config.toml
n_layer = 11
d_model = 192
n_head = 4
n_kv_head = 4
head_dim = 32
d_mlp = 512
vocab_size = 2687
activation = "swiglu"
norm = "layernorm"
norm_place = "pre"
norm_eps = 1e-06
positions = "rope"
rope_base = 10000.0
rope_fraction = 1.0
qk_norm = false
attn_scale = 0.177
bias = "none"
tie_embeddings = false
parallel_block = false
init = "normal"
init_std_qkv = 0.0306
init_std_o = 0.00798
init_std_up = 0.0306
init_std_down = 0.00399
init_out_by_depth = true
optimizer = "muon_variant"
lr = 0.00729
lr_mult_qkv = 0.5
lr_mult_o = 0.847
beta1 = 0.95
lr_head = 0.00399
grad_clip = 1.0
warmup_steps = 200
schedule = "wsd"
decay_fraction = 0.449
decay_shape = "linear"
final_lr_fraction = 0.0
batch_tokens = 32768
seq_len = 768
doc_mask = true
train_tokens = 316200000
steps = 9650
dataset = "wikipedia_en"
MLP neurons of a small language model. Each row is named by its layer, matrix (gate and up: input weights) and neuron, and shows model dimensions 0-191. Each number is 128 + 24 x the weight over its row's rms, rounded and kept within 0 to 255. Numbers have three digits each. A neuron's up and down rows have the sign that makes its largest values positive.
After each neuron's rows, "fires after" lists the tokens most often just before its 100 highest values on Wikipedia text that the model never trained on; "fires on" lists the tokens most often at its 100 highest values on Wikipedia text that the model never trained on. A number after a token or word is its count.

L8.gate455:148088161150119158124143114178141107084128130089139132111101112131121148121150160105094129163137105151149096135095142152125141123128136152150100134131134135110167129088136127135125131106178144153088125109065132131148070106136151128110130129169151122086116138153060153171146122171156185127171152111111104124114140124119138112145139141141124127105106154133158105146161125087125097166145125119120094124099172095110107106113159164102139125098114147127133149131186147106127135168148115124118132114120123127116090153134137150100119107171141134154093143126123150113181122115131059129
L8.up455:122140144125089123105117098154175118144119131168166145142121145131170112122135084124153077126125114105128116094140184118148120100104089113130091181111122104161153148137108163130151127136090108123122172143110122113148142114119105085110092174173118176101134134083145105060152100143109110126129165133170119120118099167100123148130144144110137152151113147131162138121126109139103159122080119121165097122156133156128082141091109122131105117177125095127144145113121143117101095120117122160117138100161139110128160166120110111146111117114149132117135108149128145112115104154140200143
fires after: " |" 32, " " 29, " |\n" 4, "2" 4
fires on: " |\n" 29, " |" 21, " " 14, "|---|---|---|---" 7

L3.gate162:128126121130125125144104126175114088154144133145155147083131125094121081133167116135155147133106135149154176120093146141129129106120138124155121110120169093145094114141112156128122153132174112103106122080139171148150149138151113125119095123111171123128122119113158115152116119148110116128102071109088145122118128105152127102096150106157096120119124090102120125094131145132099172132097185084119142157107146113119136126061147119138115145109183153170079139154121121087131159185105126145112142149157140106127085126144150130145115119179162106141113153109101095137124123146167163137
L3.up162:148082107142133121145103128108169099123122116184168103097118125155113113100167091118157120121141128136148138119154133127143126117155131072128109105137147181130159116086114105173128094154143150156110118095114122143120162106189134150152120177126160153147119074147136114156167148136090154174133093125135127121149122129105105099144171121096121113151139135126130131130152101115137128146109098143134129082136163148102142112087145134137137169135109159101123142111170071107142116096126083099100113096123126165133141120157094101135097122149115130119098159093167119116107132084123143149
fires after: "D" 19, " Mad" 18, " d" 10, " D" 7, " B" 6, "od" 4
fires on: "on" 53, "r" 31, "ill" 6

L8.gate54:138167107088111104151159138191119136125077143134124125108096134141128115126135178177146097187144158122149128110150095106125102117119149145134085134098083138079113130135141142115129100172157126101136165126148139110084127088126166150136126186144116130139100137104125123126164167114128128129134150115145116117143132125116087147108103114112149142117109138121104109122128096125140142115104119145111145126094181138110135138178154100159068097146179122140103101097135142095136130131130104129112116124093152116137100137185111136139137128099170112096143139088175113175157118125124129165
L8.up54:120122162098106111101122169129101143134114102127130131122141105097097186124127155112124112149162129150124122131148127106067117137104086160139140137151134153137068140126131107083069132124097120110140112095123109109132129160090169107156111155165174135143189137127146124146137157172099106111125108143128126135142120124132095122125107074123140121142143106192172107119105100175118099152141131097135144090133134142091136164080141113142095117161154183141100115128163108128117114152090122138142143110161131147110142130145121108163176100119161112136113110143133158098128112148142111106
fires after: " " 46, "–" 30
fires on: "199" 16, " " 13, "201" 12, "200" 10, "197" 7, "202" 7

L8.gate245:139122174132107112127147163140112132154141129159150164115128136148151176145094132115143109125169111128176178117106163118081116140149123107113084167100097129132126128117133152137112128150098101175164151121126111140165112102140109122101082126156107139092136126084109074058150123149156177120144146161131114140100123119171103132155114152130144096130093140183149107102131079127128141148127129138106109133169093127078117102093134115143088142147140096072120129132137163122123108127086101127108125153129110109126131116151111113129094107118121109142138154141102150146163141134157166139
L8.up245:117084133137124127119144148107148145083111105121094114175124150109100138089121150164114149084155114140139081155129155127121115108104101125111113129136117133175128112126156116149138142142113102145143163084126100128149098067155151121115061149164139128104148130134103121144153077108137133149140144123138144104121099158176109125150133138108104098180102128139092136112128142136089172145117105132128141163144116111135104153096170080099129133128180112105110154162129123122090150151119064139113122124123138077168163133105153126128117118101114113128136190137129118160163153121122157137
fires after: " |" 46, " " 23, "0" 5
fires on: " |" 28, " " 27, " |\n" 25, "0" 4

L3.gate33:105108114093145087115144098158122165118111136147129163120121099099152138165127133147114113101107111106152100085175197147135152137138106168129159113115088086112130131135104152129076134131099148155123120164122101126149106150111150112122107118125180119085147144093162117127126102101153097143126155118108138125122092150125087151158107156115123141106129141148118153175107111096148125141116132113122156099159155143131123148097096155080105135104137135178118148122165155111107099121179145165105121155201108119128122126160148079138118101132119152115083152149128145122124131098140115147
L3.up33:157124089112104127127141142147119095117163100150086124127143126134137115179128115131128130120125148108112137140127115162132119087074148091115148156109136117150115110181061154090107099165129124108126099138138100134102109114157114155123120147150134105095127116132148192155135105115141162139126132166145159170124140149111139146146108113149129121094129084165111099100114090128145195159147089090133121118180120134130121111142129076092099120114122120181098139159161164132153104126125154112124149112149085091123149090101142150095149085155116144141145117140157142135155165135126123126
fires after: "\n" 39, " has" 10, " with" 10, " by" 8, " beh" 4
fires on: " " 41, " a" 24, " one" 7, " children" 6, " of" 6

L7.gate79:138116106112115104109123169177119122115087138127153107114125103123162107145129125159090125116131149151125143119174131137121160119079138137132105133140144155124158117151114140182089110159126133132155146123156140114125139163098187170181162123113094129099116106106143105124119155128087171107104110104107108118048129141110093187171133144131149139089123107097168122139168129144113135150095138119136119123143145137108151123137132092161090131135099111144084067110106128141106093098098122147108143129159107145162159140132129123120153131125138162164118142162132148125116119085150162141
L7.up79:142156114139107122114139114137102124097133146087130145121093115111107137115117132125101115116144191172131150125090120147133134134136109107144140131116105100158120143117141097143075109144112145142177102107172132093108111124103140082175172156157160126131153131155116093108099115115116128154131138133142115084119129165147098172089131168139137148146093129120079141156136137119069115097169117134141148098141125133124106140100141134163098171171126117125132133079119088121140087148153127138157134065156128159079098154109143137105137116123139146137178120104166116135103176153139151141
fires after: "–" 40, " " 28, "," 11, " and" 6, "-" 6
fires on: " " 18, "202" 13, "200" 13, "201" 11, "199" 10

L7.gate403:137132113148144181124127136141116125153120129126133174135159124112104075103090119147104074146121191134176169166156136098088142111114103123107151113139086131152089110149128112147109106095143098109090140121144140143143140174121120103105132134131128146127153101099174115136108076156112136118116103149111106159115161125144100133092127126143155134115128143110161163120122131108145165098115105120082112192142102154187125133128118112133107149147142125113170127149160161140162117082138123141129136095123120095103120142176161076145087156143143141136104128114143108120123105131103096153
L7.up403:131132131098166106132116078103118156119098143092116114160127135130153105151141153108130091128172177102121158129128136132137122133140116159112146118152159162188134088121121106129140159146147096170143133159108149107126151137127091117097136151135125113117119176099148152092137099120127142131092074081155174105109134146133143123139147126151124124090101166123107113100116132092120132105126133128099151125148108095163117102118101120153104088143173077116130124116083111144146110115137217169131148132129157108104119144101137124119120161125113126134097117134167134115111075127156142181
fires after: " is" 28, ")" 17, " was" 6
fires on: " is" 21, " a" 19, " an" 15, " former" 8, "iss" 4

L3.gate486:159100136167149113155119123110127108161152139105114138151101115175141122112124097105124120112131136109100128150142117103129114109084125132139162129124129122129123122158139148112109111128136088146147122110111112096124129100131159152141156125163167147111147162116150168122117051125125126129137150154138158120120171111139104167131108097143123105154082095115137128154091112133168137143126162065147082172110109128148163106173142079133120141141144115160129119119142058092089152167165105180132064092119138118149177126130105116132116158113144108124125106126099116095135134137096160114
L3.up486:143097132078145144084146108141092171118150124087129125104113118085158117132090107152078082161094204084098097123099117110159115134103102109155123150135165120173126121132125152148127124114109127153127103126099158138158144151138124148141158105162147117079155112120164079146156101147124114144195197110108131142108120144123132116144127138121102156163085124110094129154115130114099137107106124136132140125125117088118132110145122126150150177123128153136091148092149121131133129099097148080150111146152166161140125108112125145105144147131106139129120131142120152143144157131162132158
fires after: " D" 12, " P" 11, "D" 10, " V" 9, " v" 7, " d" 6
fires on: "et" 14, "t" 11, " det" 11, "an" 11, "s" 11, "ist" 10

L6.gate309:123179129158123122149160163106113151103136153125139109137094125132095109169146130154111154123091131104124146167143157150128109120122110141115139136145087150153181137144166174114120155109121135145129080087129120078079107100117099141122086138156130145105136103128153159102099091148094098124131113161140113146121131124138077099133120130120137179122120105108105108147075181118091127133149122124147099144078112086080141139142140123092149130144097130148114126158120139157129147133187153136074100124112119108126132141131105086159097131110145148122101167163127147151168152142131134147
L6.up309:130103133144128138169099106140151109139136143139146138140139131122109142108112150170129143124084121119161101124099131137118110118112116132094114114117130119146123143127100091135130119133138135140146193148153149119113179118158092089132124169151167144084109087112162148091123146131095090129164160136108085097139103145127143115139165098136156161161122130081071110108116170109136106178153091127135115108135117126139137144139072152097166149083178125130098115111136134158147139122097114097145137148087120040154119134112116142110132088114138139157147142150136139103127115164133132160
fires after: " |" 33, "s" 10, " P" 6, " Go" 6, " /" 6, " as" 5
fires on: " |" 38, " a" 10, " App" 9, " /" 7, "als" 6, "ts" 5

L6.gate402:158086117082176123113115119159114118080140135135174132130150161120165091115115156089136154195104140121153076151123125126139161107156127074159118094129117130124118123129131128133161159153130094144090140161129120126109111170126096118146120140152092143121110136126140117129127131126125103147176146161132186124085163139138119143123098094113127132119143135116126113112121136162102151105124095133147122103153112126133087123190168129103120139166115107162106137088108119098140108124114161127166136103111142102114105135152071158143122075110155126111102174126150118165100128167125121104
L6.up402:111137128108132125114081114112104136080153153141110137134108133104112100120144079116128133156113092140123123181101104115106132149094128105110111118118109148110139143139100150129151107163131169098156119079127159103099117154121126140128130159169161168142128119097089119162091143168099141138098116127107099106114120145119132129143151111093108105141132138159128158149108164105121141116115114098133091093133094161115079161168137095136103155135165133114118165123140112154192168117167143148144141061177150135133110080114127130129120129150159128160137122131123121168111140178141159170
fires after: " " 73, "–" 22
fires on: "199" 36, "195" 13, "200" 13, "201" 12, "202" 9, "194" 9

L8.gate39:127132102150146150145121108103112125098134150092140147117188152159163135103130104120155113154144107125124121123136112150163089127138184143109117135077119057085104150147135111151103156141166101159129154106115150070112101145162106120154130121194181149122114129120119147126124119115103110174135106168116121126113148158169151119136123129117129130085140133124111101097140118132122128114135142145085081151126128109144142102167118115116115127121108105118084105141153133131162150116096161114140099093115136089147147151094132108107132108147150089140129182109151130158101169146097173133
L8.up39:147038150130089112129129159107152149157068103139120134146132115116134121166136106106120138119126150097135134117121124155095080097159123120089144142105153139140112132123142122138138167192109151105110103146103141112147156140120142093133160125106130152124123116125121145132165199115107127124120148133124146131131175156142096152123118128121094149135142136126124130177128149066117167138132122093144119132174101143133139138127122104119111151107168137083148072172137154103124123106168105163153123153113183153110113132134121135116077135100100109146065136104144123146118115126157120129
fires after: " " 29, " (" 12, "199" 8, "201" 7, "200" 6, "198" 6
fires on: "1" 10, "201" 10, "200" 9, "8" 8, "199" 7, "202" 7

L3.gate36:147103104111152103139115133142098082146169137113125118158116151143162096105151137153111176119161092127154115149091175152109113126140135163092133142140106081146144133109118100106106116120174164140112144105124095102109116114177102107121122110127130143070139113080125110152088136143119100121140122137100113170150145142159120111163102127138151158105123140069113142135096142168155129119146139083132091156114152188106151139161122107130115094140111140152116105109128075136103168115114143121140118132136107129142174164135132140128136080140111120123156113188131159139099174149105110124
L3.up36:102098129102138169139134136158161152126134135123105110108106117129138118128148190134114127089122161142120127121092112139110158168160136099140139117081124120114103157113142112073136115161133117155131163108105129133113150125157127116116151117171128114139140137095134128080130159143139140121111108079145152109099160087152154119104138114119133120139092123132130155147100145121059142121154094112133147126112168201111128172145100083135104132095128104164124146145058159126093126108106163146118143180093132117118120131105146119144153075155157133107098106146169151154132129145093128151
fires after: " L" 31, " T" 11, " Ch" 9, " Z" 9, " Y" 9, "L" 8
fires on: "im" 16, "e" 14, "es" 11, "is" 8, "ris" 7, "ha" 6

L3.gate230:137093158117127125101121171139090123093105115094144100102153090140140133150171154146147104138133114148152149100125094178167161123084149151160123124136131129130133093124103129142169129132148093164130122084125079142130111136170156135107135103131115129103115099123138129131135166115138137131112094174114137113146150118150137139135114129146093102143121141156109135120119110112205117149124152129132163124113191081093163158139102128126137127055094111141130096141125123151153119126126062136134169105160151120103118160130093075107142128082106147103107110154123123137137143108149154131
L3.up230:117093098152178161121140157114132119113128094141136144139161115106138145194132111097149105102149140126104155096095135121109153118123155087124104114119154141168156116132095132141105147118142106136107117151120109144111126109145140142146136123131189104127155157059124093136154187135121109146140127129112134102138141125110174098158141122100147103137145109116142150130169150075076169157115122109137128145099114083128123111168162100124118130105082125122118113115114087145144146144148158149155092122115119118133125122179108086141140118130158112135178096150159089091104130079115139159
fires after: "D" 17, " O" 17, " d" 14, " l" 10, " D" 7
fires on: "on" 30, "ld" 14, "t" 9, "at" 6, "ar" 5, "ram" 5

L8.gate499:143126132109139158126137171121127124116148127147131119102099144121135118134148152075117123113112131113132070134142103104140101114131142129103143105089113158093153118121088147142126122170103113167064147151143130096153169153139122134113124116128165178108150164176143106112135071190166132119159081122135114119136161123148122119075139158142105140120126099169129121132105140124111155132145099126117154155088167167112103145112162144099111100191142083148116081149104116129115111098151124127122172139178146103132122123115129141130122146159140125105079127147098122101094121132114100125
L8.up499:142113169171125126122161126120143138134124133115110129131145141108125128127154094162130125097111112134131145132116080193148158105077136129121111159177141143140122116114151114149124206087098143110127145142109120161097135164120081133133116127138126132090111158109128099136143141084101162126146127120107117142094160088176100118120103120137106098134176131144190160101099112105117147166135139120149082109127125116125102119133079101097128101128123150165083143142138090092159153099135159127124135153144135119154084101151138171114141134122104149138115103148082104116112176122139156131
fires after: "\n" 34, " is" 29, "\n\n" 7, " as" 4
fires on: " " 35, " a" 25, "=" 10, " an" 9

L3.gate248:082126119098109133148146109148117082147079143123143145172138109082147103121110132125170138095149110129161137165109111106109127120137149128130107111117118110140115123124106143138115124096162100111145146135120125131118173154141135159160126078119172117109095148150130121082151141121133128157163066150160110080067145176107144137119152123148156128147110118128148115107141139143104109138073158148145182128123120130120155142143096126134109157122121092138166115143182129126113119144131145097119093119175168117103152126097095132146133157125163188142112113116154132092080103141084139137
L3.up248:094101097117117145157130108113141141122095146118134132123145113076169158121110109146135141133142122143152187160111086111121128154148183136132119126106167116200101093167101128137125129110118122096169115136104149099107122112121120184147100118110102134158114141074132113116148111127147135142164127144100132140163103161094132156123125148130125133062151105140127137106139116124143112124118156136168167083147115084129146080164117139117121145116147107121165100132178159121095128134129113116135112153117128091158145182159115124119171124113135154145100094115136151092074111137127096105
fires after: " one" 14, ")\n" 11, " v" 9, "\n" 9, " C" 9, " " 9
fires on: "-" 20, " of" 16, ":" 13, "otes" 11, "andidate" 9, "ill" 4

L3.gate5:140137115169109093143173138080114111092128127141098103099112161125131090139139139137093131198150165110172153137114131131150112089116141137139165140167088125107125136150102153114145144113115112099144158106170119125140125119072127146149128141146108135109120105099131091118145147168138109136102107149134159151130125127126121128135148179152100170176164123114145075115143143130139092101133117119095124163147143114130145156103115145087120110150123121148136101112141068125063141126102140081145120127114118137101163114111091151121140110131109158121141150110114169144130136073166176130
L3.up5:115183124128135147139110188123098095128136141168152097101152115125143125144124146160109122094134153144124146115106160164135141140115187137128127145149124126131126107133113111113133150112125147112095149136176142124133124083103115122095114089113117125106089149123135123091116101146095145110178144121126152100086099134152145117135187112136110134123123134133115135128157128118130096125097144121176108153119124143126085115110151093072106137148112131132153089132119175119147119111114141042158133126128137126146174146114088141172089099145188129161109140105124132175079111146144093104
fires after: "r" 20, "f" 12, " f" 10, " F" 9
fires on: "re" 20, "ac" 18, "ic" 11, "ru" 7, "ern" 6, "in" 5

L7.gate217:126139145145083122147115105154120117079113132084114139139082156163136135067112148142142137142138109182117155100123145156114082164128159130125113166127169123110114114129125158156117104107090157159120168143147197092094132095105114130123157120130136116138118082120139122098151143116114134125148138115192143161099143123088123146157120085155142162125124145068165120143119130142107142112142094123123088122118132125133145107129149160093146153114145137168151096129141139087109112080159099105127172132121126128095150137130127121123168172073117138124121102149142123141108147111092134137
L7.up217:105145127130101103144139143170088143120149156129129106102095139129125139131138141127143127116096143165116132062115122130132130100142150145131149097117111144143110150155153126112179121136138111120152128106126182119162131168127120138142076091086141136128124143120133130102106129083116149122089106165125153183093135146116142151131104151113160125126092152133111154110112139102096075096090157160150148087142127102088152134111102194101125163126145145093156127132080110129120101119150092189145127137123120124113117141151106139117126134116133162148173192148110147116062108125119148134
fires after: "\n" 28, ")\n" 15, " |" 7, "ode" 5, "s" 4, " s" 4
fires on: "-" 44, ":" 10, "q" 8, "P" 5, " P" 4

L8.gate511:117080155079136127106139157153132164096118106143146125116114171178114175134167111108119105169129109163154135130095182110099147105180138129156092107157160142120091140164142121161107137110082095145135142077133136136126106147148126097128132113123139151091108111084150146104151095138134174084107148137156101118109110114126152136118120156138158139137065136144111104075121117176103154116146164171133111119121106145087103137147143110126117108109154111150106099116132151145132123120132087114110121149156113166136109124118088138099157116165159112147101129154112140124103125140126115151
L8.up511:107150112173124105148124151167139112109139113142112144129132140119116116088090157131138146087148143139127131154116125104073137101122107118114142127123084095153114128074160114107115110148122105113119145073100145157179138088135140117148097116152162154097109117167086109085120146151132118136144139112125140126129134148130120108121093181106115118123176168097126104123135120126104122153138116179132122131161138141135120161119136121131125152178149132072140140120150132106157147110113078115112133155126161098103145119114172141199086095096106159125129182142103146115164136173100137152
fires after: " " 54, " |" 15
fires on: " |\n" 57, " " 12, "3" 4, " |" 4

L3.gate494:132158130142114120142134178155149106098131169173113139170134100152112115175124152104124106091080105162129167116120110164155118128126129115148100125092133119122123131130100127137108152122124149156138179137058115103139097146166148146126135143105131094138135117112138170126069099112150100123116139166143163165060148130119132101105101099114152106124113071142143122109144126130148126193152136132121111134104147107113152126152099111151156084138128099136071104125135130124119119120124117153104099162082118165152153120135128153117108165115123138128119146166097126133146137158075140150
L3.up494:108097058101125118134134145130131121125136113159123143161112141124166130142162137147105112168110188133055089124094141149120150088142136110107128158133118105129154144152137124133077157157117128116118168128108116143129094120161178134108150094133123113170130110144087139109101104147088159142157152139142134085106130116147083085116139079130110170134124156169142111113163122112134125143108092131124090141132127149143159071156116132110126141131102125115119134152098126134163095128132140140149126163104109147111125114122109142093106113127164099142104137195156168110155110114127150167
fires after: " s" 15, " S" 15, "S" 13, " d" 6, "ic" 6, "D" 6
fires on: "en" 18, "et" 14, "ed" 8, "e" 7, "an" 5, "ent" 5

L3.gate451:115109099118142120127167121086146134124141130173150126155172151130102118103126142107167136116111162111117147132114136104133105118163166122097142122097127138136108087117116155143093119078138109148080088113197145080110194133096116126120136125156120143112175059128121115114145120162120159140140097100136101098144191125132161117147140123112146097096078162107147123153137136138148118156104130139122137112088108154131159164149148127140143094162157136144123076092160102144147153122124147116162113113113144119155148158112133119139114162104121115125091125106141170138096113113110107110
L3.up451:115142094138125109087136120123123099135138114129143112094126134133137090135104130146123109104173100148152117130166123093156123126134107109154074099121135168122134129135141168125081150144139083161169124121147142119163145170132134140144101141143149128141110113141108096109100137167110117109137133104109127144191101136107117142142124124130132172062125144134129142077125111059144134139140122118146137124149105108139099140147135119121103101143170107111098140144141166089148101175135122114169072142129186126145150159116147090137148126148151086143182155106139131135098125087142141064
fires after: " is" 28, ")" 19, " the" 19, " Bill" 4
fires on: " a" 28, " is" 23, " first" 16, " was" 10, "board" 4

L3.gate289:162145138132162118100162141110144166130125139161138163113115139132113118091123129131110123105100125162121112126094113107129152139160129134134114147112111110087131151110154117119132076095130124110138171130140163118090096180125128159206146116077149116164092170160119139159093111146084160075137109149109109125154125140156118142130164109100121132080123128114136096125136131085169077172124115090145097144140102100131166117141121103115120101161172170137106083165084164130142130119118116120124121123133135146101124170105131113147163123133149156124103153128176136113118124119120125101
L3.up289:140109132132136105099165094107136128105160199112165158102107161179102121116136090140151110113153168142137147132136142111106130149103088137129108136143143123127113187164178140140170121160087078109125126126132107148159125135070152109147113077138131121123099155172140151147078157165130136118109117118130122153138149154133133073111130159170094072101152123113112140125163123132160134133130150121146165112145149088118140091129146061168134139121130115111124154110112132119144140119132103127124112099111118161125108106116136099127127148129080113111128156101113098123138144146118090103
fires after: " K" 14, " F" 8, " S" 8, " H" 8, "fess" 6, "ov" 6
fires on: "ong" 38, "ion" 11, "ial" 10, "un" 10, "o" 7, "iet" 6

L8.gate53:106095148080140130128105161112124102135118128139133120085106086112116145105135132191108152130113105160128140121177108146085114138127148171106128153141129127091126128165149124118135146068153109145132191145113146144117105109114143136087165075164143151153118149102112139123140090083143125135127113143156102108103113077143130103107150095125110147139095113119115150135104137146117125138138105157144099117123173157139138095122140104118114163107124130133091159117109092143169137109135128078106173166115172152109156149137167166140149134124180147130102107097114164123127094144111161109
L8.up53:155108110156158123126145076103111100139110192100158197122127096139108124101091146155110129113115156109119118115132099134116149130131160133122148100153114144122143128121151103150124170148112113179118097115103160143101140113091119108150160098123141152144137150126122086131144139095105190110133141087154123125141155149115099131151165147116214172134137162104089142098155125133125130109131137107112103145099155130105129138137149118133126108144114117123128114118131084163098126173144101103139170123102147136127095122148146160095110136149128123097129115124077106158123133097134196108
fires after: "," 35, "." 14, " ." 8, " t" 5, " " 4, " s" 4
fires on: "3" 15, "4" 14, "1" 13, "5" 11

L7.gate336:136126151136083139130163125136160143125128155142126119146142158128114123113148122168144065094086121163133110133135092148143109080115095152140139134076141126087095115156096150126133093103158125095117153125147154137183131088137123128135106080140110120147123097132141123090079138090155107141129142131170134126157126097151138135094131110106145115146141151141089118097112131172127098112118146155094160146153113154131126111146135138144154131129090113170097097137172118150097180124130138069124100148121102089155146158153151117166134170127147160102122088153112112091105129120117135164
L7.up336:104130149125128152138141056114146108174133113095122164121148097105140153179129130145113187139107145147095087151121140120114141145155160158092112108152130101136121125123095151109080091105139137107104142119114113186166140122132118119167139117127105121176128104135155140145139109095082149107148133122130135152122130134170114114120189120121132129111127127160151049156086129111146086128111156140125105107157104169133129115095083136129127177147089148149114104120126145095114109114144139098132131093132126150161121161100119125142132137133096113115146097121151135165162130127085128167
fires after: " " 23, "|" 11, " |" 9, " hold" 6, " pro" 5, " en" 5
fires on: " |" 31, "l" 23, " " 20

L3.gate170:097130151114106138141119092097103105074110103166100114078110102136161142160137145107119110120140122121097138135121089149135142114132125126143161093159094124150117130115164145167142142149154154132159131084175121121157119176091128127135120123124136127157081123147147107103132129104151105101154066151158119147114128125170117125084136128135130127157126166126098156103143113109147139111129099135166132126123125140119160073147114129161149086131122147135132116095150100134087088128158118150128134141123178091130167140093110146126113104083154080155178137131115121173145167178131098117
L3.up170:136147147092096138133098122120128123138086108129138089089098124139145142128108107101125100134094126107111135152154159158167127118145113103092140107153128141146125159144156107127164142107178130157151132070186108154168144111099109133112182154104100167149107161139127122079119140096123131122123112119139161159121131135119170092107134125103139143172140143099107086087156139091113099136129147128144089110130133143141150177151120136147124140104111156177129099113151104141123138136142114148141087134125123149096135116130050087173088133155089133150134101112111112155117139156127145158
fires after: " the" 16, "D" 9, " P" 8, " comp" 7, " pro" 7, " p" 4
fires on: " early" 20, "ac" 11, "uring" 8, " of" 7, "per" 6

L7.gate253:127156112124119131105137121144128147159140112110102104177104136140147139137140123151124105146131101137157133128205150090146104099133137096104107106140102118070133110172151156115111106086150141109139157085116134117136130127140093140138116118153134128114147145092168114150148074167055091149114140110153134150126161092115115105165156112124093125122145163148152088122188108130145128109153128124116107170130112127110117165123105111160144093108130132172127133130078134149121144155126103089110123152141163150116134112108097129156180167108105125137129095103127135130149073132157129096
L7.up253:168127147122141161160100169149125093130079180128145119134120113123138148116146141139103122120117131146137086115176154115152134189145108122125106118109150127128138083138120091133089125126107140099138115148142127141146169157151122138085118125143160133117139094085104129137101124124168082132132117106085123116147127136090170138141110111120113122150093127130139146126114155086149140082145082111090082152138152153074153156152138149112162096126159125127137142104112174132102137110171143105113156103120099106134099086148163121162144157131088135172137114158092123150142111138135075096
fires after: " as" 40, " is" 16, "," 6, " was" 5, " also" 5, " As" 4
fires on: " a" 96

L8.gate116:137159091104132107158159107145139144100111111146112117103110106152137168147129137150129110143179130113100085129139147149169126129094113100153142082096097135124126137118130149166140135116151108112125137129132100150105130115134148120152125063119190153152142154111181105102175130148153105102138153110173087106147167115121112094102135120179150137143112142132116094029108105176128143073124136141113128117117145067153107113148094134143127128104130134143130140106128125137111099155162132148088110160117142119147119175129136085120157113134118132110147126112143146106137145154133134115
L8.up116:112121138154098127136165117105162136160116149167146101153136094102118150118141137155110095130136146126127165102171147135175151139116111155140125173088121149153050128175104087109116199108087155146164111114148081145136176112128132118138117094131144122113144134124149141134140172111126117141145112137100132160109130121125120083167119126126133097143138121150087125088147083085094120113125149105175108119131130135157129166096118125160116122123144140166102157083127126102120107141126117084101150155111155093116145121122121135108106147175093137122134128121167142107143143110083129103
fires after: "'" 17, " c" 16, " C" 14, "\n" 6, ")\n" 5, "/" 5
fires on: "\n" 20, "-" 14, "er" 12, " " 6, "y" 6, "le" 4

L3.gate10:082132110145125181148097153106175098108123091095148116125096065146132097118119114134145134135105148132145124158113075135105124121165100134109148144105156128130136151154136097180115152100178093167135109121112112112159127135113112122086110118130109117128154137117114138131091067150111113117133108175156124094129151120125124142128135144128103159094128123137085106162118089144122132151132133155109114118178152146145105123148123102150130134122134097107153119187141136102104154101129161136164130132120148136129142114154094191130109152132118080176173128131095143193109126111127132108
L3.up10:138148133135110152148146147085111112117176128135112112153114135141144094093121118122179130099159122127157103128115117143119114113131110139117117098116088124155135161127175131159157123111134104134140088128120155100145082150141107136118148152095125136068145157116102148101192110083205101102147141102141163158120113106142126118152116148130125131112151133142084114113106099132107136162139119128090137137162127093127130172099131111129121150117119121136134089133122067125138090139175176113103106167144121191142137110122135086131136180111132134154142141146118139132184112098110166131
fires after: "9" 19, "8" 15, "0" 14, "6" 6, " ." 5
fires on: "5" 18, "3" 16, "4" 13, "7" 9, "ed" 8

L3.gate410:092132122120134143127142118126066133105160105094107122119130083115124083155130142075136097122131146151135174138159107098141102136127160119088151124125113157099109141137124131144148141166114102162144118136137126116118088160110111152107130095105170126128111118132151145102104091110138131129139070142158144126165171101136131132127142121114129071161143165167142125133144159112143142128137157097117125156162144147095106096135132128088118086107136131134099153146166138143149100070093091120137189152101159151114072101147115111136151125127127166183146112114159121138119145162167133117
L3.up410:133128113133185118126141090110111122138160127122152132099142135147133161099155168106091135157098128133173117173114126120124140146172184141138116124116128131164159152098108129126110109136126102164147091114135114128152140158122099121084130126129116099135102110128170127120101130093100166124082109129150109162147112137128149122108119083121112127125137186132117169120085158143124147143169083186145124159125123136117159153111082101139055129099148144129138134119091125183102161094087134162121090098136116125102098131139139135091125158149139147110129130097088113135125136110132112085
fires after: "z" 15, " is" 13, " one" 10, " A" 8, " was" 8
fires on: " of" 21, "er" 15, " a" 10, "qu" 9, "un" 6, " is" 6

L3.gate323:114115112124155146182179141147130164130127122120116113131139168090108123185066095141071125134120108170112113139121139136136132141136092146119138142094128086151139140080106123187088132115163171131144139106143117108105141139107158115131117129155175107166107136135126144138113084120125122107082127116138075153130128133134161097134125120084115106144152127139135070108126153170159143138124099117117123145098149120167125112150130127114097115116128157114137164106116142106091105154085091125141147167132183128152110123149144115125138130144174145110104053117109151124126114136145119143
L3.up323:129128108127137143138110119153117160148155146101154125115091128150118110115116186093145129090129180193116102063156143112136131151134110105145113143127165175149085129108166125114129128144159135162127094142154108130104131115173102139134155146134135133137093144128147135077153145146084113149122109137099131148089134101137158093146134177114143115106154158145159133111157152070086137122161148142165078145176134149125102135106118126132109150115091077128156106114122105150121143113098110147130088124112090120153134173125111116152074128114110136126136128134095121116136080109131139132
fires after: " c" 33, "C" 5, "enc" 5, " l" 5, " C" 5
fires on: "a" 13, "er" 12, "our" 12, "r" 10, " Cur" 9, " Or" 7